config = dict(
    num_hidden_layers=10,
    hidden_size=256,
    num_attention_heads=4,
    num_key_value_heads=1,
    head_dim=64,
    intermediate_size=704,
    vocab_size=2048,
    hidden_act='geglu',
    norm='rmsnorm',
    norm_place='pre',
    norm_eps=1e-05,
    positions='rope',
    rope_theta=1390.0,
    rope_fraction=1.0,
    qk_norm=False,
    attn_scale=0.125,
    bias='qkv',
    tie_word_embeddings=True,
    parallel_block=False,
    init='orth',
    init_std_qkv=0.0408,
    init_std_o=0.00912,
    init_std_up=0.0408,
    init_std_down=0.0055,
    init_out_by_depth=True,
    optimizer='adamw',
    learning_rate=0.00195,
    lr_mult_qkv=0.7,
    beta1=0.9,
    beta2=0.98,
    lr_head=0.00558,
    warmup_steps=580,
    schedule='wsd',
    decay_fraction=0.898,
    decay_shape='sqrt',
    final_lr_fraction=0.05,
    batch_tokens=[65536, 131072, 196608],
    max_seq_len=1024,
    doc_mask=True,
    train_tokens=562100000,
    max_steps=4755,
    dataset='wikipedia_en',
)
MLP neurons of a small language model. Each row is named by its layer, matrix (gate and up: input weights) and neuron, and shows model dimensions 0-255. Each number is 500 + 50 x the weight over its row's rms, rounded and kept within 0 to 999. Numbers have three digits each. A neuron's up and down rows have the sign that makes its largest values positive.
After each neuron's rows, "fires on" lists the tokens most often at its 100 highest values on Wikipedia text that the model never trained on.

L4.gate429:363561512452445556515423455530512520484465485394526500390549500523486412474454467423516491450507495466469522506557519513562522521398486453531446532527501524450541494498613530490441552573450445455471495472512463430433581584591455488480507468488569551439423501504471392569484464628494546611498488515472490431492580500405437512496557478551433491465507569501561553415449533404503569499451447426503485531473504492606446512537390489426551482466543561412550500509452510494504540453439480508411543501467500512384448415428541524500546516491532557602432470557424415443585469437583500494538497452532535494472480483474551515520525477499585506449488454413445443517428518481467545535532470421524436480421490486456496480564555507502457486468433496410557565450504475507414444537415480
L4.up429:515382476483433491466512464546509517484535421569489488548517608558515535443409383522447478504450496500458466520516491506441452408466528526515596462458517524466551475500577521415565568495576462484550491461434476543545534456529422497478480411478509408551523430520402475416517569466471505464546451498542478454405469568465511495515541499505555505488536556463520642477478503486496634526540458396495514488562484565494450534528356568510510536551512506455478573471549476430541539519509532528526468480521469494528487452501455483431441508601480515480541495463528418407518553514546571480510517470509514499503511409556413487471443476480519452523564513573536477515339574428479453477523544478436487430517486572487430597500525595545522526410405592512437508464597450490609565563433535
fires on: "es", "com", "go", "de", "s", "cu"

L3.gate259:514462484530542481461501618534455486459467526545531476386543471520551509502525370577502594541462490398419472532443448536532449510483480472567541472478412455401523417557530469485517551489480389488524450469527619580456561531501462589580489462526468570537545535545524537534624543450512587522516465493484505378441515532480567562468499572554450485484480476472504494471552543393463461630468547528463421431566586541532460445561447449509476497469509490507460554428543503594529562420479534513465494395496488510499426405437530496501428431496511595509412446572564544564493560481541473509479539413542536471455549481488533460464570508547455501435533528427574432485539429553478489505476552474519453462596487489453521490470481535519570434513472515518533572593587515584503503547517539
L3.up259:456602503519453565533402573355423411442471494504521483534446580480561493415485414514510506531548376499459566449376466543459566532501493518588487534514505535514529446517514565534541536460474508389511557552499579558474521536553511487528504533500499517613540457509519412531498534411511600465488513505486447503468573481496447486622511546549605565526350502478443536482494476480482432463492456498472612506558536492468507457424568553540472431420477525459533423425498525558520471511480481416439497560494580499483461533487526555431531393528497530425443508498579532455533478395497529506444536520588560539520560459574579496528542457479470536441548540517533477390424466499504526441471493472424483446493550501455522553465496463481560446514569544440434518543453450523493417470564430
fires on: "ant", "or", "ic", "th", "ical"

L2.gate183:414454459483556556545492498479590478507517506558575423452367528612499476480463510469464553546411463422460481564521464610444433528495570438482526429456452476432555512530500572501479514422431479501480454487531506513390456418406490488591469484537475548527447519517474469440466400555494454521446583520477490495515446499411567490475564495482488512527460510463520462503510521445561531511492396486476483417475526462521496466538490553474458512374604425556538525508500588474502519459538443534426442451502420409473492549439532547481520531520483515559416505511596538588532505393565525485559534478503537595468417562650548400467511444536491545486436531425551417508475511553527549540477518491502510540531513460574448435465489430500549467441427497385517542613561502498445553478543489
L2.up183:471494504469482517526536508542463557501480444389569457523553493501503442458397510495506510538527411455583508445492503524471455420494526540484495502495460405517567512465525465450529514542590479415594454469515545566501570531451369450533570528525532419421558427503496485541587448512485458581506450522469505436385518534456513479450448551430475501457563535469442487519481514490515513445523469535526574531457501549494510511508282498477519483476506539474449502586512414611448375394559531474501461603498525366455543454471472439462462518575525510415382514431423477508488564574465522545501537431542485430524567552409472498577548498501539483471495505480531486608539512486482585521449439507414484487460442505494543456587542590466479495545467508545462544477549527440540490493543414
fires on: "d", "er", "r", "ter", "c", "e"

L2.gate380:477530538544534556504470565503510453497483532420530547458520436556464464485478462461513547519468452490505515547522453530518599583532457509476573494526424366521458510623526513440441471420515445531505503402560482547530575514509619508450563543485481506448522579544524498484463538554520517521487515542455486493577550475479527558463507528475526470432430487546521523428496542543476445444474420558462404555469446476426532494571435615551574572446462609455417463502408569455632490508440487441561506402485513515503583504451513464480474465491565485534425538468590529480421578521485536422528650417438434489493525503527498493484598498528523565488500595503480492496552475458543598532468492497542458549459532451480594430525520442513602455506424570406425451546559462550494543405519520
L2.up380:504507519518549517476517567532522467446492547508570529552454592525506446444554446503536569482507472552472554519532557489504485486513594618486501477529567474482539501518465567486529484451539485573582540421468528600529533524484425521537473429579461521458572473553483409464552439508472485583488431449527479494547538496594500493566518544514486487479556491445548525500457465482473447504531528351492527537562484473463467485530465461509356426556543413537564483451534456516515508462433521565519540475537440393516443466360482607438532421510314576513508578501479502566588458537497431449475402496605546499505544539513435476489582542524460504463528468435533550509447486530560559553583539499580496519585556489481355553503494528554460456518580493568554439524514479531519427563515432
fires on: "or", "er", "ed", "it", "at", "ment"

L4.gate117:515583494476524527451494406507543441500383446528512506533530493457509509525534521423525575530400471493505532520485457511513439408570470486641492439553584583478422523500477511515506522442516576476507515604481336571419480444516533510434566432541502423542498567547455505471472508509498373465459459486392433418402529584430449481496468466509476460449569551546535565483437569450476573502565524489499532436555492455516478568464531579502512512539468512486505566480575498500473596406435427505516515557509499434544512503490534474532478530479453536449360475540657460448381419426446470534488514436469534513514498480488468492521527463526459497528466575475430471509527498510426511518526516496461481593420485483476546520477563499534419541442448483472468576604527561555408477562511514
L4.up117:587532493494466538505421455562472530554559476484547399510411562509541470597559514416485550502556558425492457584478509496443506369530466413467498470453426558508499587469557534469410468593473576501466520550523536518490424500519499503489476514528639527403526469446381572405467514561528419428499474534480485481512410464509498381495422494542519467516510457535453434512540438433502453585575633560449428603543522470564494488565542522551487490540543520563472584546517479498430500455408581448525493507517497478482469454444518501488576546497542516510541473466556484571414465468569565510499548478510568415461424429506389486481567524517552461553581464549548600574468537541544430454482524532473524515449483455445504542529517472418518495487518458487548572527491530582518555530537463
fires on: "i", "u", "ha"

L4.gate72:533440430502532498511525495582531417595502553490536469449507492434376421556554502536570544624607518459536502543501440573436490499534488532467571393506443546566551471604466489452414491473477489478585516443520487497642571564550526532472617503495426500394478499573500513517530498605517557413553388577462360393557477566418487510541455504511429470543472552489513459493504452467559502509507521379576477485501449519473508576550436523499443444514474542462457562469528614397466468451423450506556532511519486460546502473488544549448499487523552478509510565492485485537446613503582534482441554457542550488471541482421515538499560580522528525565482530379455503488521513506489485521579499503483491566520504537427490441558520468455557512456479473476479580508480457571461515449516515
L4.up72:527463539466484507603370492449503458525458442513519520504581493451544433506572450614517537637581498556477422508546448503530509595483516518509565552437429458415480507584504413552464487482482564383468480454481569548459605540549486472510473561498424505476521500515445531469463522445530572499440531464564509434481516459424563537490511467511539410528445427502553444391545571547317457476475481520564430509482407431590478494528453463405479482565520473535499499445540471457619472464456507592496517471478525500451459449556474638485523488474502509464513552523491509531496546431473581466499586500535546460442450510534463510501453538531518466430510596553510492557360485486453502487469534389549508474441548495447503568544475527554463498464585521486503457498526423507540465521530574
fires on: "or", " /", "tra", "g", "it"

L2.gate39:437546565535553507458515518499514451460396470605504446462528543467505500423532583519581503506515454467487581542511483443395504499566516495449527452453453529493564496578492528448437392467493474551459457481632463586394578488518435512464536521586579466526539535558445446455518476535362591543523449514493469413463609503480487487510534496593489475516481522518522492495498450497472542490480527465518576549459439462475435525494409487398555529509503471555503532516445526551472473512451438472503593513487449511472505532496486496472553430525568542615413572583537508481531553517536533531540511414477501480447487484564551532490567474493532610512463663437440517482642466476452561490458494510549427493425542449527557458479366496488538533604534520439475522521496558428392447558494502
L2.up39:488566462487482576502499522524492618414503526561468578496520514461490556530454517492493590541610449483537520452492377484434523433595428450535565475422489407466464526531419582491474489484483451501459442505543488504431544499540463484482542503534515404349457480511452507417540501494476476498531449519568498398463557537491436542457492600593482461499587453565423497538522498500547532410513514404481526429523484563535463536403537452451511521618508507542517489616556527537464471548456484483410441490493470485556538481506516475570506551488456507409443623435494463534524519532530532532559513501440500564501545431479558491563473499451604600569414560471509507596530423434451543443529517497479388481402484556407505510493509553493542529545527421438495464496549470451463482516610515
fires on: "r", "d", "ed", "se", "est", "st"

L4.gate418:455601497444573420486474426504484514487390461481497496489554488506504458438582503482394527527530485461516516541586509386477526505498543481549555487455538436502565525510548529460600440425570493462524459489525489446435574504430545515559481473378543407559463635567400504537439430474536455622570413445431474436445502470497500433566481519534449567506602511430535532478484429483546510445480436483469420515492521488597447498571451480380561418554486509423550494503508485448628524479508520615495487456513524442464534479395479547567487559513477520544583535514510559504503549533498422539452397529549474534480511385500552514500553406489521508490520474432552476514462550540535558493501545548487464458387469515470497508562527557515484569486563507488504411569544537489478485443442512
L4.up418:448484480481437482412487415489446550544493419590541411498557472540474499496476463470492447492451542508497527603499422533474481519568564432504360529475540439505452523593547458458476442479596506577561494463532504519468519466514512473435507541532517523566538553471621545473400494488462480583584478460497488444505562518435442531553540475524504477550520463428531580425494475479548404472470580509434616599495527428579417502510554433422469448480528511531550438469558501522536512475538548538522567481451468587465557422589568505537501464504499469599562506503498331513426460536512514566427532493520563560488552521495493535483503546488490505462586540597432536376506454510467494535450436611482470488487559543445507541431525477448517493563423470494539500414502422542494509515407584
fires on: "cu", "v", "ep", "go", "ute", "que"

L4.gate150:517548515547470424546482524506492456483488549509521454460457495522434477578441534398449475411488479528509363560525609518524521482454530504485445523577469577387461470472517526439531553493467505561496484461505508426564468424460572566517477518516404489458555571494497615559572565526428425443482456522497388502523552604486557457487507462512442451471468520489587565545412547476543549528446541520428624495439512523483483511457452533552408487413427521483516538525492482551541547524415448555480453524438395595369469510482483540444557502499491594538533491491460525531522415463547424436512570513492512599502537485571599416594570476554475523577512565440497473527423457531553453565542467522464522491468472514564467406423501519437534443518557478431491552490517547465552524501458568
L4.up150:387558470533555521459454524496502538506477416567495517515527451452479509489577548411458458453384492460497489562408535523521498479517515449513512528607499495548372494523512468532459487486616445506461517571461481551505466487419461525475527504488536517477515497439552466525442518545485491508512431515498443563429519473531566471526521494469489515471526481494450552410545490446423501573551534488525458537562601489498563482477572565549452543536472525389444468498468482430496530459415495434544546467535524483445462502503482603600602509467501497554523503504534590596452503434494412473619512441519505625425618474391558576517617483487537545635471479518475464476468557506398515481501514510533453493445409452518540533347533455532483429454519441445451545532588510599487503529553438
fires on: "o", "b", "a", "po", "u", "cho"

L3.gate107:494439399585461467563527435533527460507576511473474485500538434480424541616585471512509491454595507501465486466500518500544508395523585564595535585479542498494537448441541485465506483520488425548487555612515444529572501518471498477502580432488484427435456484552404475490484463575491448405540498562489436507513466494518553545535454475463459474411520445517555467508574522501481536473509436548511453497471517508560397398503449581579445555507461546410503523504524531495511547436374526518487503468539495443527468439476421592469604600525456465498434509493594550541527489560583518503536491563517471516449491447523520460500526494506473489478466501409517530446516494446464560492656558533521590621580533535414400455505509456477505422561567484537564564477462354564538501550502464
L3.up107:541556482531493439526579515484496487489538491426540521547527503522501537544504516493522548530400458495469561484462577453450570460466500511545479495396536508527502533591566411537464460513425534535527519579536490502523479489463462578500521482525638571492484499523507506422514530432517474474545419482439504531443502528446570503406574421470489497470451580565478546444538470431414487493540501535413473522612499531473415502566486503557422519477423493564547480473471498539416527560528587556381471467437527498433537587513485554453526446477558492506490519506395424514484376393471477517612535499501596593566431442476499474541607577524535480565522460528369497500474512544499484430464508519489538497403596409395523601469487524436422409478443472460475567443534540475531479529502573
fires on: "t", " A", " C", "a", " Fa"

L4.gate142:595471506438598521520482537550547474452462554469506422487568512492471493519529540472551519479484503398459462491483411519450487483453550419401480536470473506499508583536569446505475568465538604528535431527461417540543580529429529566582621500539511498505569520470458490521600433574437489470490539527512430469557446401541523435560597556643534489492525417462509430467535579512467539439478509455527548509464491490499477496448462481574471563419607522440456487437448579444529547588453419489503509557432496551506530447542586510540512499507505573506480457557426594438449398613482439463434555432537451456509477469492462535479554487500471483519449432513490525465407503572527577582447496481492417527441499493540526534539499456486520581530454364393554558461494486484458449516497480
L4.up142:537548526503540469509542551486487503461506498555466584467456506457476547434456444460411527504593518557520478489555503438541458492547494524485468577531448461483451483469480554563488498579542490589493556612490580408501496581513564481410577443599528519550531444553441573490523577543488532427480562458504502532526521449521468383443566556490502482503499503567463473598477524656581491410548491504497558539415602547552609613456605468565501523387553511434468493526531528459464573511539462519516419592480586546539527537598532549477532557455467499556487573504508547537533503480446530347492521490425517475545516553521480597496430490542512512578470465448508490423492509480584520478541411497512471388541522560544561476573513538506472551440495512527487474493469545559443439453570519
fires on: "on", "our", "is", "pen"

L2.gate291:446541492458526411433537610539602494560478556534540519570522424559521472473476540504433504540431449508530513530588451496384469557515476445507527503454444565428475420568549528538454525475510531400514503439497542481491492461454366433510485504506562433576512491400493536491500480448570533531590609543501542533557563500618536450486519575494434373547397356545457511568443503541485512551466446487497607537478474484451525439536517525558463425486586635393521456521536548499445500495481524511512478521446559457503482426433501550457573409435545464453541559642435452428462455486438536470488489510490488467455571533470569493547488569512477524503488506541506524507476446450518595460522569513475521476482570538535520505395509552553558473497492515503537456487494418424514539483503510
L2.up291:490486564486473424478431458482589482469496457446460451497413495501552453478550575599546529539494503574546463497563400401526434558448506475414501508501454488502458414474515476601444491523449428564421523500458481526512560558491514596540504531517464439542461512559519498517401511477658445482414466480474517454498518508438522529499506466564465449518498460477496541413422460493457492559642486448498531494571452496458421563419408560448523415367465624470446438531631500481407466591429503481500483481475458560434563447523555510578446493499503511513420517484429474530431630491554501456463504427519550506430500533523497496393517462446504530622511443524517487477469562507528441490509457540520491486612566502546538458475485477452501435460486472489518509502429570513500449451496441
fires on: "un", "vi", "or", "ur", " Team", "er"

L4.gate422:495477510469613523514471444554528542530402504443535436414487541519408580495615496507497558491475560481434425448527483545556506503566550395491437530498531525433535474515463409502515475473442538574499438538466469515455490508488515540592415506533557426457552423443546436480515446488547380574425475471471528461497509447507454477425493493503410546442499557494465454472536520501571500578456401552430476500490467449543579514493377511535549581408632528403433474534403538490457536463480430452378441439517483478528525401499530518497515543520549495483429481494414484523512578501552532580521583478517470543513469486553463491574564558550477530441419501459498534465510436539481506465521501465570468468446496562399448453521528463484536465463394455474529539495514532519359562507429415
L4.up422:519556538561567496524470532436398493467452447530511498466500495568463496478448464525432527482415543520476579514495534471501539490510620502543461477556521458475572472483513582479459528614489543500466451393496523401525517478549451528524458486413520493536502451501494540455424512496532536493538517481487498594572490428537394568415470547494413414526445512568452427489586374482508583544605489543487496510508602479491558564553550434483498555416457579582471514588476543574457437546441537488396549464514518508537474453424525553501470585474564572567491440630507465524478443531427604530384470391488488563519495580535513392508504502547459549553470542537499573429508526513575468512484437466500494406490426510486513510508516515504457421537465481481485420427466479460469525550583579
fires on: "re", "u", "ut", "au", "ran", "mo"

L4.gate369:497466488525588518625389501584568451583448603600550395483508372458520461488545420426457533542474522431436479582518476533445490540428582380460450473473470436453519455491497478511509456510484436507586443490505445509471481451460443521458522448489494566549506486474459361486413460547404579521460516562407515453567490552527552476421504623481513414507491518535569558468508499509491465573502540428524503464467466553488425476451413503521512500444480503551508484496520466469536465481466442531448513468490561528539444468532536515558428555507529440565474504484562507467509575450435431436406490524478442486509527384437420481500543549451506558590552467513517442499462493491558598614528545432532456486522525544453487394537445507502554460627460474525532493479471414453486475475474511
L4.up369:475519506449471412470503450582512594390543540425529536444535420574569494564533451497473542565434513556488447496519452459465532442434448561506548473476511536479565444382459394533541446486460476540467369534522474500601532543511493489398451615489534465514529550464426516511516486476458506582522474464529563575518427531499535501485478525565450526572524490518378503507501412460595521558504465536449415477520530512527481504434462421448476461539470460477505480597447558545570506414495406497535459504468463451476528428462439473445476392511480488460549579607521483447480596521538481496547566549535473456593462558580581530450548467640548547528543492526489474577457538439494503548544445531439517559520505561538532438569481447518509432432504441549582483588441470433512455531517530
fires on: "port", "ter", "g", "i", "F"

L3.gate157:471542466521509525548444518503461541483526493568416433468506610515559550485546399534427467528476429531425483490512478514428460580535493493615545521509500565548548537412449417483346425475485588456471482419547490460481597510502451528540567477495568498554535506525469431526514497504487570560537566460538586452513532479452433493582559509623508566503479485456451404472527538476545523423546587464488562533584494553561436460492531451513521641476503516483488570495501584457497542461538349458342483453430465425453501487497499465481540482453489505502458471505661430425512537470500466531456497484486357481544520383544512524556555541509449452507470492527520488538474603402511535459508598504534490491472468540474533468472495529522442546538507493495480519538414506501501450518459511
L3.up157:465591531503474480529430468475397623420491527514449550432480497569469564525553498544429475489502546558497447490517452520591490511550618408528545508513578591548481495534530493448505452473421550447498506475485605372496427454547447395467502474488487467469479455452449513550391537556526457467498577522532563485617555500598511451522544439550505506568447450485508471520584528618360507510420523484504507455532468443512450451616551507485506498479452439522620552507538515497502486519431518473499457526549480416533499407537552499529447602491477532450542536564529519439517566552545535526461399495523464468453542448468402383490535514460486454537526529510446587565495490489414499486386550466541547558482526522438558561478553511529525548506526500580504410519522442509467571476509462
fires on: "mo", "am", "ant", "ten"

L4.gate259:413473516513553430462576480586460592438507543497467561360473465567686483493493495579523413477498468516542487539529464461408473482548526464475510370431490459465516455479534509435436495448505560500538502535462500521530464429427551562507495539542515479544525553504499477510385399487486516602489525466480527576475523533548460585527471570581499501505521458514395431412549506501586475548500506527460361510551520444535520507490510490538512498562474450554553513491534540518551448426423502411487460419499539497416481452535457500487527497473530549616456457516517521422522545464583548578490570491466439414475490484531534532496506423430516613565516414480465430507442608551447494532452615565511493554446439550480461470462471483462520499503508405522585490446414526494540540473568486
L4.up259:430486493492522491557521546575530623439499492496501491416429556508473436587506464506440409506487505554499515456494476431386465553498506400495461462564486537510472364498453552469432526499472592561509381510497472404506505400483425439545438474517559501573449505448483483450445485484517522537503502473511536515548507367563485504471513490612520470483515491538471480471540459543589504421513473537501518535569512471398493518519415587516486567450505527572594528457481476525504493503487514498477446587449481474416431467467449508439410587378468557491454525522498567525547552447517502511453544559578395405410446506561454511427487562523492592576423517575470520464484528498525518523440526585604497486497564543435518489502529625510480468560542588578530464485383505461549504503532462
fires on: "mo", "no", "ta", "am", "co", "av"

L2.gate475:468478438547471454461513456585473457528518542476465474391461499493584548506497452567443472516556568467488430507387475468563429524532429490529611519504414470369438437571553491463514489514493461444510571605524418521506596451497465516489527463501475538570482558489495438450400494449552478483465510506457527529509485384550485452465526470549488397514395443439450526474461519439545529493481417468473548436578541463433461411487528578492443559446562483502534460579488560486534547463464541493444530553477564531573505456454447554428505521432536538562519443598476542579408574472532475426493579504459542448461475496425525470520469467494496583534446486373402597438448452520547509525510522550548519557536600506553476487472488499579586456508556481373498511517466454417506514577490472
L2.up475:518517584436553456491428513553529482477431525500545419444442606506555480461562362464496574524528528551494530484484466510461452535548506554494627529536464522445366493516448589454521413506527540448415493438509500554497483488451459588560551475516501495541532543502472532411502553517527397453434474478459552520495522364482437510430456516427577436553423467435451534505470561497518508365429483493477517466530522409538429453466507443484562498470616509480464513442530585469522495524445485506426386522474582452530536511462539578467473463499569487485528562464496450480564522499571583453550540460445520545496462500464598416530554551519514601469473544592565553495495497488480509361554569538555482438495444546502443475523436478543570449515519480422483495464457415482472462572428509
fires on: "il", "or", "on", "id", "er"

L3.gate26:565495563492506548404576517495400484550564530447488514626485478421431548607482503540485543395537545434490470426483430478458459393544421512590481453509526547595517563503502560424478530474394459495470566450404496391450492513476506453505439422452507449582442545406470539397488529477444452495593538508559411490487495468546532484474577491525451500425535494478442451509566447492521463549487636403516459496488484521511467460499565495473483500481488600475412519580549552552486520531441526522467495455387382497506515464547569591473528495378422450482529498498471535536402515569416453527504567558491499465411491491507543565459565564477508471486456463529489481555458556493582479474513526569465531557400480486543507526497526539491468509440484525401492514526443515457511479420535487
L3.up26:516487632501528538460430525493444540549491472526388488470534527478555476527423438544459503487482603542525520419511565457443558507416495525569517562479445522497597516406572437529356508491460415496438460491450512481460515436482515478548475530524499485504446426547492519488576439463459570575407493495619466525427495479453524512420527547564448495524403480562568461431495674535523491376541509503488486511435528522464491525588486604490568520482618558492503413484560493479407503480421504562469470439531487509429424475456521523510502532487523582420498510461405507491476505467494483559441508437521450452459487503569424518454493537523487501552543545524476560440459555542459555565477607554429526457460574568471485492521433497426560520418466549470451470544529432514441513402528534
fires on: "ci", "ho", " is", "w", "go"

L4.gate580:508485521608520563461448502497572505546477491527476568428536527540462515606517538481572366474504580473505464509517522399464462425517493477539589552527605521495388490490629499456479494543529484486458564526662564586468521530535479459456487525552449573521512506457525354521406571521511510490459535653483393478533503480556496511531592555560431496495510510526552533495538503440517471474486460611439499573499472527504468538463545511503488465514461419489513536526422513439626512485500484393536481496456437571510580511514516410497531458422518516428614453536511517458560551466463493480545470425568515486540534574506555535527515442421501513459510484503456512532614543468501498516478521599443563538564523497515552458539458467458481444507541405502540562536388503419459497537566503
L4.up580:456513617488509527427518517506584534594544493403505486490568472567402559488456497546523482559482540470527453470449494476537485492556499439625574540451541502540392569545438548543418507486480514523568505475459523516612501499431474521568509478493491485573394396556513551579563501502504495527552533456456404534452505534526474445525547563494500491485554539451450502488439437501503481436507484480473552528488467501499554479673617452440530462548444577516536521472551508520530572510486594579408513462430411528547573524483567440529517502566513482479562437496547462517452480486601483465535525598486527574521469579492532455604478510472514459498464501466440478539388511445456470437556563455558484453476438478537497559559467506507461429541448530475565441535635506504472461530434647
fires on: " ch", "C", "T", "Ch", " Ch"

L3.gate336:408459532491572516421482555529511569477483481529518399545447437553516516540613431549595467546571505488447445526514502489672458582491477469535593534535503499459497462573580476447451506469498544485605519467525455517480506593495501596503580429486522550504427457569480431470528543578449478441486459530509530465627516461439569445491480476524525535400524556390529534499460532469558434519582443493508464494511430530529461529522469439529422487545463442498535565485551538512419549575546427441478510466413393540569547496542581541498436521501435515493563508580611478493508495428483535518522492528465510518457483494445478551499529492507513553497455607437472503626572483453445463534624406462600539546494514457477499549587543538554516583514514536496509565548502542556498548508496424
L3.up336:505596424575502479491562528436470458441462413468442471511390467471440550466496535530491497521473486532491484504454500518508522598475460547510542509506526460569603494494471487514582468431520483509458577481527471490517534453467458381450499481558435592475572551521552484503546529518492466441509373526503540529359493394556433522460527337537604474508530482527518492476547548419460546489485473558548517570602410455485569501529452521636457421507465484496443544545562513446482490532455554532494532484519442446460462414491567430499543475590559526502506520605546505529545408424546557537561437521421454494525485538528529499503576553537619515490534522624490537533468546482513516504583567511498535488527489531532533553499599511580513543462383506478487457547508634487536503436549461
fires on: "an", "y", "ir", "re", "ay", "u"

L2.gate299:511481572527517467480502465459400461526459439556522409453506478549550462619458479555568391503576534562516480600555527524513434473542476504466571507477420444551518460374462477565537465421534572583489480580559520485549485470435482425490465549556505439459590458537435591494538509399509445507492410566474485458484511516486391452545533437496559505480458485544513482612535452491511648488520510529472481556482447431429558527423488493434544368481551521524561612547489541551491486454582575550512479464603448527491426540487530525427469503503589505549557433554412505461511455471550510500448536413553522361532446477446479552427486500565486505434500452484467501499489504496567473424451538470436445467515459531485501537508534575521602497499496422468509481413530489496492494503442560
L2.up299:514546477433478390347523560448586497534518558487488433489463470546507518417511530529520453578476498390448520522479559457430442527462508529555532371448574441479540425538463473429491494536542525391468430456511485632470449457497504489471501533471581470579484438483513475476572462508429454532506504504542438453563471601491481452482497445473404517518539441527480549495528447546490452437535466468551507527492506576527519490495408484449508465491460501533453520430592415474428477491446489491514483466425559550527478555505513556541571494482374554502472502520574535490483611469506434524452415616449509490489527570478492533463523423465509536539517548467448523600446457450525529515517462563525514572479561405564478463411487420577536417534517475511532493499455498669386595486476449
fires on: "udi", "tion", "duc", "U", "o"

L2.gate470:500534545440489533554533492515531492433428505627517432468475438546469486439496489527473544534527470428566476495499448432565539479510464571546557572446535603480426452544572570491424538440459417531486481535549430491459472502430398501471489533498568492617439597429446467470451504558500533546468508551452511417491453467402549462578573520576561430538550400497501425584438514549495442447545472568581513558511476454503453421480387427540498508421625506426479465525548505387440543520390573549537503492514566527584455519585456466531463497522570509580455504576498498498420498492531483437509532541494476536528531487520466543507635533518492653525517516504550484505514517536556489503542560485441502514492526544540591490442565445555501522493422506493540510487525545426471508453506595
L2.up470:500545581519533502420400460534456636495503521537491525532510556481507578478492545565425488435510499436528433552489538503405460447483503538497453495512454456527497452445502513358495448573542540510505590492518556447476561513410370479516540466503475469522494559540474481399469516521514398440428492473498505529502577511553527476528483477449490573490541487523410415465476379449518610464470579469423536425383622521537563582481570496566549449461509431537533560501453454514505428502519545400455376531482410539519386464564412489427496532503494471578542450543487554471506573549457580543562578530516508416501513451492588552450555410482498499508443486517498576484509482535431522498510516551464449534437515509597433554560497521444418490536542467480531443531466529453510526499530514
fires on: "lo", "is", "rd", "on", "que"

L3.gate462:472471487515495447549605448552466569536397497514501418436462533521442452587491634538614544587501437502423493517585469593508530543484488478531499511619557494483531453596559551548530520510479486484491414513532476572542463542481539555526487450515531456421506521591500495540458505519503448441489449517439474408568453585510480487611445544486489528486525536439509479415550456445467508570447507406497494511571512500583418594472538488577485522515464557577466548547489524511466600620547510497470574505489428502520571342457563536478448497431502581588464408507466467493501440522628552462512557544556523549543456579528499493503548426514475517491528585490419462483586537491496555452447487515447435530553472415418530517519499435532489462514526555489515559569510441444439474493489511
L3.up462:451647473512587443478482478469450597568496456541489439500480495536497597478448477570321496476488397483490478532566516421465393533554492439461528576539610474508462477539471533476534531618438545538405456424478451479502500404452485571505516478549552551413482522549484533500421555401532481442437503526497505497472412543487450512551490480522454522514473487518528602566518491517568555492438533529488564546613521592424544609503543452479417540543447515528516527460566556506520505422501588496459474487490492485439494555493528477517604565582442544444542528488446476607460478540512500450550518543456489449512480514413552399488500523507430582493498482511466500428439524443541458414473506531446483480471430415480433494515573529587536496509531404529469500464439467416545474511464539
fires on: "u", "ut", "p", "ce", "ta"

L3.gate507:470481446439525469482506466536474378514478496539472415450461358502527484549505543492565513636517510441496499580580525455496515492507529527531528511641541536428546519501584503462466508472474502588496540500535435504471432481448552573496534417502559500460500505530444468495537577479549454532512382573417492451433481453436451506541578557527578380448504540388596495513535450400586529601465478476473581515543438552521559476524470500530466494511551519503580480461433487534513389559402594528485518475504426386539468541464539503461555516524516482572492540462527550541489466437536485528461517399444463481534497426520479499456627491621452491519535492544544537426496517586511425556508503486517525549547495510546509520488564488461529508477571511497460572525553503629533575552425575
L3.up507:539479560547584375408470396527469542488450524541522476520475550475454508536526545421500586512467466483533529500518428496452458440494493507531574541457459361481550496579465531477457440605525505493470558445533407648540511570435455486508454480540532550485446448488448466399427503450467492560541540552623491414525514443516546532485508513486601478478461491440418456485483401460522523482584539507388526513486554521627532508496486498530462487569475548572465489534508530491467575517498538451478453432483559438462548491550455546533485505407510507500495464474568534558435484505485510545569467508370421524496516515431560504476551461466476531428445410431430587509530450473517548504529470564551475582516450551504521493530539496431532448376507497497449568506487550630566519605502586
fires on: "u", ".", "o", "er", "i"

L4.gate112:473528500559538448383581539533470565501539556499531500458508541542391399567618450554543530477536559444504440537509397547515551514459488374492480486524536520595582559531513542544429501554538462530631552473443473413526493501476488539503536442486512500456507362501562438500509508502547475495578472496505482447556555578500593447558520553541404415468529495479558422534553535491526519468490509474570479497572399544595517501476536531489495516437577487534515506411505466524534530503416568497476487494391416458418504517571457455575431531527450528506481486500557544491522460465464651529458603374546510449447473497454498522490530533534499516584380526490497530579497534569598538560488546534499441534513505483485523440559597470518424567492510524414466518560577507465494515514521496
L4.up112:474548496515498491568471454460488467463523473557541439559504517466551485553471503491450488495554476476535537390558438429527420480419518605520523557513444510522622542412425514492598492485560523503618559541485484467579565552480508542529412494459470514491564483600533522578485482491473429620454485480541498557481436441534458422540574502528452409510548451501445450516483466516544461501536510604513571491472508553337492575490545547408454452515515467506455452538580502518455538453450574493478568527567486463479451476519492370471413514530495524537497499509520462520554469509540485474487512449469528469532468515494461559628505525495562505538473458518478502435525503549497614480554447536490486464443441548564545508514561412572595494539459497377528453555427374416502484398629554
fires on: "m", "an", "ies", "ent", "ative", "y"